config = dict(
    norm='rmsnorm',
    norm_eps=1e-05,
    positions='rope',
    bias='none',
    tie_embeddings=True,
    optimizer='muon_variant',
    weight_decay=0.0,
    decay_fraction=1.0,
    final_lr_fraction=0.1,
    batch_tokens=131072,
    seq_len=768,
    doc_mask=True,
    train_tokens=1332000000,
)
MLP neurons of a small language model. Each row is named by its layer, matrix (gate and up: input weights) and neuron, and shows model dimensions 0-127. Each number is 500 + 25 x the weight over its row's rms, rounded and kept within 0 to 999. Numbers have three digits each. A neuron's up and down rows have the sign that makes its largest values positive.
After each neuron's rows is what it responds to, as a language model described it from the Wikipedia text at the highest values.

L6.gate335:473552504488475511522523522453547458501495514502516467500511471513508469493508505490520524473493504514535503446458481508509457499492540513480543537482494517492492507496477524457502512502493518493498481512503510499491529538545515508485515476555505492495490489536492548493471550513518526500492514511468518502535471543495475488450502496452487494485502535449522484535430470476556511518525
L6.up335:512527495542464465476511462516485493483498450481480499502509494498495482511529484483489486519479496510488519521512517547444477462448497463487513522501509502482462508540520460526447483511497495523474484503448466482498488496453530502525479492486502457436536482449501529520491498498486481433486461557489549433537528522484477501465492530492517500549508457450497510479452487494476483506522
Numbers, percent decimals, dashes, cell separators and unit words in statistics tables and measurements, e.g. ".34%", "Goals", "ft", "Votes".

L7.gate183:489516492477466504538527500498493520495502534476500513448513472503541516519520503506503495509531510512522482494496498485510492478496506506476531504505464478473469488485500515567486522551474441498512488422449503505499467523475514480556524531506514489473513510497490488487493492492499497505522485495504526498505455484490475480514519489545524517481547463517445490478500454481485500479509
L7.up183:503501482497489453451483510499542498555488511472539569473541485538521483534493483494479499503522516506499503537499500522532507519448499524491495450444530485495482513497454481522495532457505507480490494460449507502490493514449508503509496527473541520499501516537490509511527463461513497511484454497515494513522489485483494468557462546484521550530499492521457523528498513480530510539510
Ends of field labels in infoboxes, lists and tables just before a colon or pipe and a value (ZIP Code, NRHP reference No., DTXSID); weaker on scattered nouns, word pieces and "which".

L7.gate162:500467501459556537520552518445497490486507507502540505501514457481497508482470495511506463511484509480460509511516509529484534448481504469492522509510501525488496493523486505470473512496482495538490488536488484515515457426456507472514508571531502485491535494499489520474476514489502494546454550507529496478486489498521505471489527498539522487484519520498493528505495469486482497505509
L7.up162:488489513509493512511514542466506498473477506525493510464529508496512506549501508491507498491459494489498522532472519532476499514502471451512440514481496505498477497503488497534517516517516497544488490473517515509495483452485518497462517486491491527498482516463486515494521530505504545472512556526521528532514513540527505473531499575539495441501518516492512508525465472514508498484473
Short consonant-cluster pieces splitting uncommon names or compounds (air-c-rew, Bit-c-asa, Giuse-pp-ina), plus dash-led infobox entries like Time zone.

L4.gate46:500504487511443513489536517505498483494481500600475529519458467510455507471493557534489531557524471515515473499534490460506486459493508552514508498488468499522508493528516534531478500503497522454496489481534500502524509503477530509452479502510506522490499492473492483494508530537515496437517474519453449523520511472490510493504522485469461531495523534452487536480507467513535489520543
L4.up46:541446499482500514520509479572507520526507462525461529537485485466485479505501496478511452519541519504497493451512487474495519451525478465528482535501518465510534503464504556521491537485471519463483530510572497503517492495481471462484503539475511513487481523477540505487566469512492495480504537484506507476518475485475521494525440456490505523521504468455506508482517488507502496513526
Mainly "zone" in infobox lines reading "Time zone: UTC…"; weaker on opening pieces of surnames or rare words (Gre-, Ko-, pe-, shin-).

L7.gate193:486503507529489510504482522509477483509500543461511502522558473453449484533526458516517509510478472460451505486488464506499535533502503464495508478481496513481471497520548508507518532456518529500509517532469504534533534499463454483515471492551473502459552523577480494512472482516477468511487518508511498458466495511490495484516535430472484493475491532491538487547489485498528470483486
L7.up193:494514502501475482470489564503464544522551504502480484497509527448502488474542513478491498511514507491490481487470528512490521470495467509486536467504519474500514489467473502503527491534506479503509497493464488484515503494497521527476524508488517527486535506489483473494529509525488530524474509509518509477508475475503494460510489497490467478462502511511526437535477499498512503499505
Mostly the word Party as a column header in election result tables; also mid-word pieces of names (Pyaara, Rzhev, Lurgan) and words like one, such, each after prepositions.

L6.gate296:475508526532479449448526494489518508496478537471508543458542498512464493506488523495511539509499492513544482473507525478512450509528536479502454502474517502502508485513475502498532493514501483480495494495507470536530480515512496538470510477519465475526474471527484519548517505516520470525539512513424464488513536496462493491499504441496518532542467471523488512480521527507453551511496
L6.up296:523499493506510459532472494485470503504500515518515553531536497520523510501480460514509479498500485484545479532519568518467439464541518480483477487517482513506538516494498494500508488523533501497534526474519517538450495500473487466481455486484475473510460473528511481501520563476483486505497505492473488476472514537528534482462487434472468499556501556503464508505491541479543511495496
Mostly line breaks after a finished sentence or table row; also by and as inside set phrases (so as to, just as, goes by, drawn by), and the apostrophe in French L'.

L4.gate363:495474501540511504510508540500510450507541471546502525478523519460449482476503443520496545519497526503492472492508492483499511547448504527529459499502517510503490498510537434484479524525457493434468517491525466525482462503532486439503500544508545518467501519533511481508544489509481466502495477517517487499547483507508535478487509490496483530491480527472533505530511520449497486475483
L4.up363:494498489531493512497472527525488518498461471481520529506498509500495534481526513519484524476518478513500481483503520504500479467462526503461513486513517475497510502527517482512509498515487517464514496506474510493505487494502492481546465530481527535506461519510470483477524437529424485441524504506513534488472533459465439478461507542520486474475477503503542479517460486522473504542448
Short subword pieces inside rare or foreign names and technical terms, often in lists or tables, e.g. T-agh-avi, di-ph-theria, Qu-njian, Cham-bal.

L7.gate432:485489514501501531522486506489547530528439528543516503501486503525539526487520516506537491471506510460500445527486468494506496474440477500555507448459520503505521531508499502496539507507488498481495514489477496515508489489511502529454472469491516541475518502514464501525460530495499494522542544492501499472547480524466544517467475484483543486476492534511476510487524456476527500451514
L7.up432:525459522496454498504461516486487523467455541519473476518563515533553516518499490476557490515522517503528484562520535538515485478515519535565506476503522492524519536505455491476482496490526505473487513546547511517518529535449518488474524477509507495516509493478478467475511493477513500503491464484475500483472537491443507543481494510481527489491532546510546511493461527480517474485526
The preposition by introducing a means, agent or author, as in "by shooting", "by running", "works by"; also via, from, and "No." table headers.

L4.gate173:498501523488496509482495486498543472520528489495453557514512449521458500509495505431451464491515448497496528520545515486474479515535500484491483478492484497463477511492527490503509477490493512463495513519494477475537506532500506525533521491468486492488506489499523510538554474525517478476447517458469482514453512472433525438504489503517497531473523500452482569487482482471520527498510
L4.up173:477497551515517520475459498506511486495509490529468512504522442495467441491506480499516540536464479491497518475493504498484461516526551466466419509521517513466462493512505491509506462500518528480496533508532468543489532488486480569512511526481506536473499518487502478458484506514526518548461477505498541515456455488472506497478453507486498483499530477493503516516507533504527494472497
The first piece of a word starting a name, foreign term or title, such as Att(olico), St(udi), Z(alău), It in song titles, and World.

L6.gate66:451546463508524512482476489527485508513509507456534538500508463469519457543472524464459502497527516519487492509462563511538511415515463497509465517507507448505521459523475461541522511504543505517487516524531542522541502473512508457489483502508509441487478496497514467511482466491553456506485527485458496496497492512486510494506527539526502488492490495566513524506498529478500497499486
L6.up66:510512517545549509462476536509476522488498495516497545498549489517502505544516510509467513491537510533507509513488506525473563510483520502466551494537442498499520477521504507520491478475496481491481551477524526522469500495533489490492506444541527502489483488487471492545510468466491509493486440478499538501501508499509508513503538468508489484490477509561534515466461496483506488503519
Word-piece tokens inside words, mostly single letters s, t, d (super-s-onic, He-t-ty, Whi-s-tle), plus occasional short words like by, Al.

L6.gate153:481497497492525517504507470510498502484453485545496490476494496514455507500470497511493496525483482480519479529472448479497471470533511539542499517485511528490499479514521495487489480553447468483496492491545479504523467511549521462492487494502517526463491433494483490485516489542477489506504501505456466491485500496518521479532519525487489501528456486528530499501483533537483539529468
L6.up153:506550510466491465510480484474438473520515507507456513513498510485496533463511468473500494550486500507456496493496506490502544484520515527478481477498549510486494495479520513448465532498492487534483537467554494493529485518475485515500526548458514525506526508489486502513511491475544542520519480529542540471495533509525475477486518508518535501485489482483514498515504507493531492505488
First token of multi-word proper names, chiefly St in churches, clubs and streets, e.g. St Mary's, St Johnstone; also Red, White & Blues.

L7.gate269:527542485455481510461513473488505494501461548532518490495472536532507455487505520409505535461505454484503507534476505490527496491515478495455439537515500503485478466519479504479484480539470469535525493515490498519520535496500505493516539546505469534489437490491508500504456509531476536503451503516516500499486525458449490502501473512528530526473511475537505494504484508491472487483528
L7.up269:493467516509463517478510468504478519525526499490538556529489543515475467488536500515468501482535522478501516487505489496474495518498493514519482480523486481506464501447530460483480504478512518510501481483479498514464490486527489514495506514526482469510479534521554536535530495478495455492493465476490452483499482523443511493487523495521433523528526480506461478489469512524547517456495
Numbers, mostly 0, in the cells of sports statistics tables (football apps/goals, cricket, hockey), typically between pipes or semicolons; weaker on scattered mid-word fragments.

L7.gate316:468486478498485492489501520495468506480540493504483495490518455514469517479506495505500484505503459479485508478537456514534543544504555535543508492484492477534487491491485515498477467509496537504506523472447485547479508532462515516496470466507476500487507499496527519485541526461453442458466494517459510476514514515500521497514499537437511452528511498483499487487530510542506482472503
L7.up316:496538509485527529488478494525522520514422512538512500506502534494490540470528472493470511465521509548517468512496484488504514483469526492508472473547519529464507449513520504490540485483537507499521503508484491494532511549543521550487493467520483493492493472494488488490514512559522503481527522515489524432498487477525485509492507513479494475509497534498500506513496489454469469514464
Middle pieces of split proper names and periods inside abbreviations, e.g. Sal-er-nitana, Agui-ler-a, the dot in U.S., Ph.D., No.

L6.gate125:519478507529452446486497479529500532511529504505476500480518495538481508507545513487477550535508544500511536482474533482446533467490492473535506532510513498539521496483501521449498531485526511511504494528506501466480524496512521459478510533529438504467509471517544472479484511499540534460453475503506490510482518464490501508550518512505484548508558533460494489500504523485506473503505
L6.up125:489485515503470507527495499479538480517514559521471484520516524487549511448516495501535556463495565486518440461503491498514516522530467491502463484518498533513476511483493514550529501479475477470444508512556491502503489518544526514470487491497523486470506539512481477492532523491456532537491503541481464503513511565481474476512485541511516514447497556507480543513486472521475487501540
Inner fragments and hyphens partway through a word or compound, e.g. me-th-ionine, man-go-steen, T-shirts, self-reports, often in tables or lists.

L4.gate384:516512507515477508501505477457510526505474480493475477512490453509500476461508478505491494514492488501473489514524449474492490434499514504489486501524505505485523529530523512501512458492535450541498534480536485499490461531419489473491524504481491516476489509494465486522478498484522503486527476511503489501498517495482524476499528528518465491499540526536450498447492499501474518497526
L4.up384:468502545509486489540477469471498535493521544489507512501504483472503458520477448476477460555535525507474481513526469504498453512466479505494503513516538488468563506477511490495486463485507453512483515487466490495479486526493500443509511498496484434533476470481484499510505520471524498493516468476483488568501484530504505492538518522528490481528549452473511521489499479499494526495550
Capital or lowercase S split off as the first piece of a word or name, often in Wikipedia tables after pipes (SWI, Sylvia, Segafredo, scorned), plus some table-header words (Title, series).

L6.gate378:457550494488496500507486494509451470502490469482509523471493482503497452471475494486465495496528540489513460526523497476484492555509533440476544515496498526491481494497474484516470461539495520460498470501467506493468516494526532468487508465488499505530507524485522503505541486538494483479519539493489503475524500515495516506515514513471485520541498445499513494510472482481517502488474
L6.up378:508503508503504508546467541426534473545519493475550534512490483472509517493498461531496511517513483534471501467523495503488493528507531531535498485536502524539473468474494481531470476486549481519526443491495508546466476498524501492506491512497494521496500482481464508499459471513497521526458474495513481502490478495489502517464559483459508500505515511533526547480484494453525501501488
Tokens that complete time or date expressions, such as at this point, to this day, September 13, and mid-1970s, plus mid-name pieces like in in Thorin and Vanin.

L4.gate149:511476530509494476511476519473476476490502505469491491458459495497517542480494510458512490500515441528525557544524485488515522484485556494440467499494518478526468492486487498489514493531519518463475496499496474491513520496497548493459492474525444542457457526507495491495550464471513501505481476462477512470563489526496529521520446513513533486487509476495508508507498518475482503495488
L4.up149:519532561505510476505523472489454514474481513518525525497546442534498435515482504508510456528528462524486511473486444441513514515516497506533495503445516507523478467493466516496495528510512475490480468491517477557489506501532539524479505491472477509473507534489478543518462484495475521516521485474511505513504501471509530530522491484490482518512446516520520512515499486512501497451550
Mostly "by" (and "By" inside words such as Irby, By-Election), plus other clause-opening connectives like in, due, because, while, according, after.

L4.gate87:502482540520478529465514530542496489494520527460517549532488537542518485434509452504492525501477516494503487468484475484490488496492541508485470525490467517520498467481488478502487466513516447529479505518458523510536503531475503497520496496468496533526507480558489509460545521518517468488532487491510476513457507496525488526489495501533508492503480495507505490525476460598521500472516
L4.up87:510507472468524493507504537540478524494477547507497492507474508513507534467520486490511516480491499460491504507472516482493483534522520529464430497508457482496480513487538525509502522449515513517535513498471533474520503500475540537481503519429464507488486468428494507509488497504488522537468467529487523498492533507482527447503465478504522493532469446495494489482474528497525491487518
Middle fragments of coordinates, like °50′ or °48′ in tables; weaker on pieces inside rare names, numbers and words (Did-ier, 3-58, v-isco-sity).

L7.gate35:492526495506493482513485523504463490523473528499503522524484502490476458507520485487482503462445525564505502484494515481472511491504473532517524498502484510491485514500479505475479517534486479487489514554533522468542482472478515543534483509492523478494494507484505481553516511513508498540537518448479506508486506531509547526509522530501507452526503506509486492451522555486514497496473
L7.up35:462500486500511508472504469522467541504450485455554491472501537486479486529512518518503504480479498488473495526470506486488490476489486472520504509498534486515474491499499488488467495517551500527544485460487534504519490484513477512518509498552497472504494511493511495507504483520476521539501543460497469489515460512458475477514481499508503443544523487489465495477526490509477506491512
Formulaic tokens in Wikipedia infoboxes and tables: "medal" in medal records, birth-date months, "by" in "Preceded by", and cell pipes or bullets.

L7.gate84:494512475481515525555494503515497506484460427511500538517515460501508496518508465476466477461479515518485537500446513496562508519500536521472518464504471496460515514503496491531483495500485489469487520517511521513476478522440511502466501490478469536468497507465471488464503463514526513484503523488498484483483518513485512525519526510493500463475503481506524530441491526494521486497526
L7.up84:454515462481515455462469492440533492505536496514493497485490488479483508507472471488519508492537466453464489527476456473506485494503511515516478473481484498542484507456508484510507485502514504469480488464527498519543494461541516498462511464483475534476515509489495494490461533502519455488520520488503501521461491510514461559498484519508500489528456510492532490491529511509536505508503
Tokens completing time or place phrases, chiefly "day" in present-day and commas after a day number in dates, such as "June 20, 2000"; also years, "c." and table pipes.

L6.gate101:490534514497479488477492477521463510473502489503505520527525485474489458492501458498527515508477516487485458493510473538489514501445494516516460471475479511497482494539511505505525502540507503508514537494470534508565506484495479467468444512496527519488441509487505498510538522501588509496457542526499456502527519518474538517434540517544455516496478469509517485498478491502509493494479
L6.up101:465498473501458481505529518492506435489475502486515556524532490487460454468470508499497506474507494504480460503485546502497489498491489503528584456465470486530498518479467467482519531488529510541454523510494521493556509472485458480534483494475554482539579515491505461429476460519542527472495473465517499505497471478537517494491481500494485548479505486500556525535530513508511501505458
Temporal conjunctions and prepositions opening a clause or phrase, mostly sentence-initial after a period in biographies, such as After, before, since, until.

L7.gate446:485494476467452508506492511520519492513500539486464512494464492445499526475539498510454498460475521533492539542503534536515487510521508493482466480487509498492489492518488460504508507493520511470472471520535534524501451495526488521449504449514478469455512495511500511518488519497494481506517482531525469543492526493505545510544502483493484516546518534531468477539501531448486479498434
L7.up446:465535471529526538513473520499516534521465471511485466473501531488523466493478472447504490508471549492495552530534467499537461489518499477492531517531444532511489482514533475530454507502482498468496445551469494487504494511457502470495519480540506545519483523495521514542510486527507480500470479528505496492511503540497500507494457512502487494500474511487498477484470513494493504499471
Mainly "On" starting a new paragraph before a date ("On 27 July 2026"), plus slash/pipe separators in career-stats rows and similar prepositions.

L6.gate244:467449493507484506505493468497480493515504489505524483468560472502513501490487505508482471520477489495466505502514466499525516500476451516555500516486502519474557541518522486499501497464453521554463514499459511501464497500485497472511484508473485493522536472539493506518498519549483503493519426499481479504520522487491450502532509500485487474511502470506487481480500493514468484499529
L6.up244:485489522459534520504499466463492550522471518479497482506569500527510494524513501493534498500452488526480492513490496507488497525526501496478475491509498498519501525502471571501500542500499506443566565516576503530500524469467469525460556490501527505522500518555501465504535538476495502504511521514476478471541488497486510486536479481485472518519504484463483532525472442524515512516481
Second word of stock phrases, mainly "place" and "medal" in medal tables ("3rd place", "Gold medal"), also "ZIP Code", "New York City", "did not chart".

L4.gate162:499500481506456471514528519452502519488499511531481467566521483456477521501482469515495523526509529502500520520513432498481510477534490504465525532552476484464501489543470463519477473525527505519513511511541457515518520500492500450468506491509455529491499492490521491559497524502502493490521498493487488483561464496504506483518505518467460503470500554502494478549529497512539476499501
L4.up162:452505504497487471494521500539479486483520494466465504490505512517537438505499493501530487491492512497476478522498502488490455486493511497484520481474566490498501505531506541541521505486516487473499529535479501522508523502472486560516505479468508505507520510510523546527485465541449498486470492529503497515484534523505503470500486530493479468465540514493480507526457529524471486533488
Final tokens of field names in infobox lists and tables, before the colon or value (Area code, Coordinates:, Postal codes, Reference no.), plus some mid-word fragments.

L7.gate251:486521500459551549507484500432484492509491486529442548550500464540513512511488553500486528481512499473540523525518479539497510471482454527525502526544533504498504528493489489472514482507491485494472528488488560518481487517501522507467490526495510524492538501452519498508439496503444493540507534503497507498524463497486517472480535509518470526485493542505492522486504509510542493511528
L7.up251:495499500519496492493516514535482511523526503498503479493528514494490479563554506509487540479503538455515570513488549511519466435521482479460491509523484472482459480491479523482503497494530522507511512527490497506446508497505486519474519501499498487496483498496481520477516541502546501541506544488486509465558546489469515452566530511532459476508551529492522541517502483477455518513489
Pipe separators, numbers and header words in stats tables (Games played, batted, 2.6), plus mid-word pieces like th in methionine or Németh.

L4.gate433:507479536484474492480471540490532552495491531527507520520508511477504497511470508537495452478488494478489520489462485487484494490488455509483440528519476479478478453546506478442477541489516488506535522517483490515475506482517523540503489508519534482519504529527498507464485505517518492467513488514495508466525549512478511536450452509479460476475519490550514497515494444508458498510491
L4.up433:525489544488492490518504543536493482475530510532459531482510520507519476486472483534478505485519547489507461515514510448499513540516450474476496504485507478534523501503512503484509496473494489497523497483463485502493513499496499528517545517481464463532437476487508481502429509501539481502482507520514517490496524490495502492494532518504510542521499460518497483464511498515492475469457
First word or word piece after a boundary, such as table cells after a pipe (0, 1–1, Fir), headings (Death, Final), or sentence-initial After; also "lost" and "death".

L4.gate180:471502519520495506518533460475503483512503497497515490476450500459503455473483423474493549459532462529493474518483495493546462490499508520518546518489460502493505477520468478502461517543532497508497501521505542494543526499522516473526537492446485467519461559524457505523469518535524522488510444486476506485521521487528537518533502484448485487467525496504493479487487466503532442458514
L4.up180:460504539535523494484477473483527446480513478502460487520510499497516516501515483464501515509514512555534494520514518439521496451536508494485541509479469529486504473459473496476458552509499522492512461518485459522493529507509522484514539523470486499466509500521502478527485487485531523481497478504452464487469491495503512490547456491526500513476475450480505502471450483486513480511488
Clause-initial prepositions and auxiliaries, mainly "In"/"On"/"With" after a line break and "has" after a subject, plus "in" as a word-internal piece (Nintendo, injured).

L7.gate410:491542503501517503469472520460535470489523532505475513508510505518529487473495487495471492507461519515518445451485485497462516503532504449505484503492507507504497471522454508482521512514468483523517547511445492474504512484524483501498509502481533497494531500514551483489486543485446492518516513489536469533500519516500536555523499484508537522512500482555511466517483482450543501479527
L7.up410:531493516522497527517481483523492485513491464521456494512527529506458463521560501484522527496468466490442533532473521500486503522527430509476484485512521519525522501476485492502501499536493496434516519491514501470482466508494487485492467527505494470477473509484487505520550487509515564536491522472473525481518480470490468518494502500523512513495546514500475496539527520505505459476503
Opening or middle word pieces in names and foreign titles in tables and lists, e.g. Bos-car-elli, Hu-sey-nov, L-lor-ar, plus " car" and Japanese " no".

L4.gate356:483482534514500454493509490530502532512527528508468489497471495510490509502538486464546483492490459508516511517499524464476503514557527538477504489493472472488531536509493483502532479504482487466473511543513495475489479522465514518525459497520507505466553447477496503469517475534543491505490510513472488527553491537471478475444489477526532481469505499484503483527504519506511482486495
L4.up356:514520504502476444497512534525554470484523457505489501496522491464514559532533490502540491493527489523562492512507539481512480530552534522517536469495476515497534508531501519517440481468472479490510493485483523482474521491502502550499490502501535522500516426477504522492572488492495529514493462518483471523492504532498545502490477519523513488540506494468489489546503522497521508496524
Short first pieces of a longer word split into several tokens, often names or rare terms, such as le in leotard/leukemia/lemma, Cat in Categoría, Mon in Monetary.

L4.gate390:521504479566503482513473481509481468498494471539513492517485494538510464490504473514478490457535522465503493534493472521476505483475506465500485452526499476460485492503471472532513498509503499520494504479558504474516533517553522510535493490504517478465470494486477498521483517494509550483508477440485539470476487470498518518496507491515518464507519479484541512468508493479499454505484
L4.up390:507472532526540512500503476461489471475525463547503516477470502533508526516480437513444464516545494481533482522503465492465510490496542478482496502509468553512499446484494514529538444468478510474500486457527501504520502448534488507515526526486476479540517473496496525525525505493525507522515506511526514536545495503531515460458512492513536543518548480472487496469473507523505495482453
Commas (and semicolons) fused to a year or day number in dates and list sequences, e.g. "in 2010,", "October 19,", "1986, 1987", especially in tables.

L4.gate282:467527503531543496535534514490497486481503496503511511482483476556554498461505508511499452513483505523521527530496517512497473495503515493511502533486525493521504523497518508511497501482483498518532493469482536522499544497491500511502499477468476471516524509478468486479463485523452485540471522555465533509483543472527453484483547528522506500493450492477440519480517504531485517516541
L4.up282:519498509520499499484510508480504488541511462501470502482511505500494525526440514518473491488481513459536524461480534521490507487524456505454477529498430489542491509528510544523546487463493518515511516476522479466456510459482483499491513499446517504481493496521526486486483494543519506555508523480528481528480511503517515531500485497532457489484491510509508451478503512495528522513506
Mainly the word population (and density) in Wikipedia census sentences about towns; also would, could, can before a verb, and IPA slashes.

L6.gate317:492536493543487487508543490488486483470451478527567536552512533511487463468471476513510512459490470542515499495443509489537520479501471481526460481520537529448517511506496531506501479535511525527454481472508565491498495482466473494465521492491446455488522510523483533481513471547464496508544500519503534481472516534444456501467456512526509502490536517508494492476519482457436513490539
L6.up317:444480475526499503505515471461474463505512504518515499524518522506504486456486497550474484478501522500500533528495516510514482507458458503512516440493473538505476473507489512467445493474488517535455522467522483485511489502513480514499521500506483447540503474460483492496500494560496494495455503528453472530455504537531481520529492514503475525473477484481521484452440516491484488443528
Tokens inside wiki-style tables, mostly column-header words and pipe separators (Time, PF, List, Star rating cells), plus scattered prose words for amounts, times and rankings (year, later, best, %).

L6.gate398:487513455519493515489465495502520452484474523491482518475505454562515479494467515505519493510478499515483511522507524498464494497539476470474504474496505492478484532523510518526419513492455496507513514522568508507533534494501527517499512504528518556505503509532517500540518512510507514523520567494457503501461466503514473516499524527500503500492460470522515507513513492474512520516505
L6.up398:509505507474515494512538482514523510517492493483508470407523517505528530535497516510469501507522504499530550504483531509509515492485506496469521498516503550546485564493485438511516523534505475489474502504503520489533507468484502525484479534529514507472491540542521459475524475507518501523534504487485465511445468555516501511494478501478551489492505449517489510494522509536552503520514
Early or middle pieces of words split into several tokens, like tu in virtuoso and tur in perturbation, plus name-opening pieces such as Dom, Cam, El.

L6.gate195:492513525487513505509504489495483509525502450520504513505548452486503520486460517392474506465493467516517464507531464526496487486474504518507507478477531509508471532508455489528492518556463475476439536541484515504528481523478515478481514497514479483512433496498495457485473516538479469479494514525509491496496528486471482549507534499496513519481472450515457479527496525531508509540469
L6.up195:470545502503490520492498507515454499512471510487470470510516486524523511507486478478522549460458456498499501497499503497466486520478491489506508493506491503576505470481462503503541512484478487521477519515435464467542527523488568456522501467517531509515501536518481474507476507480499464494495481431481447473516513478501481509495507463491495535543495515444518484534512528466524487492502
Prepositions or subordinators opening an adverbial phrase at the start of a sentence or clause, after a period, comma, that, which, where or and, e.g. at the time, in 1847, while, after.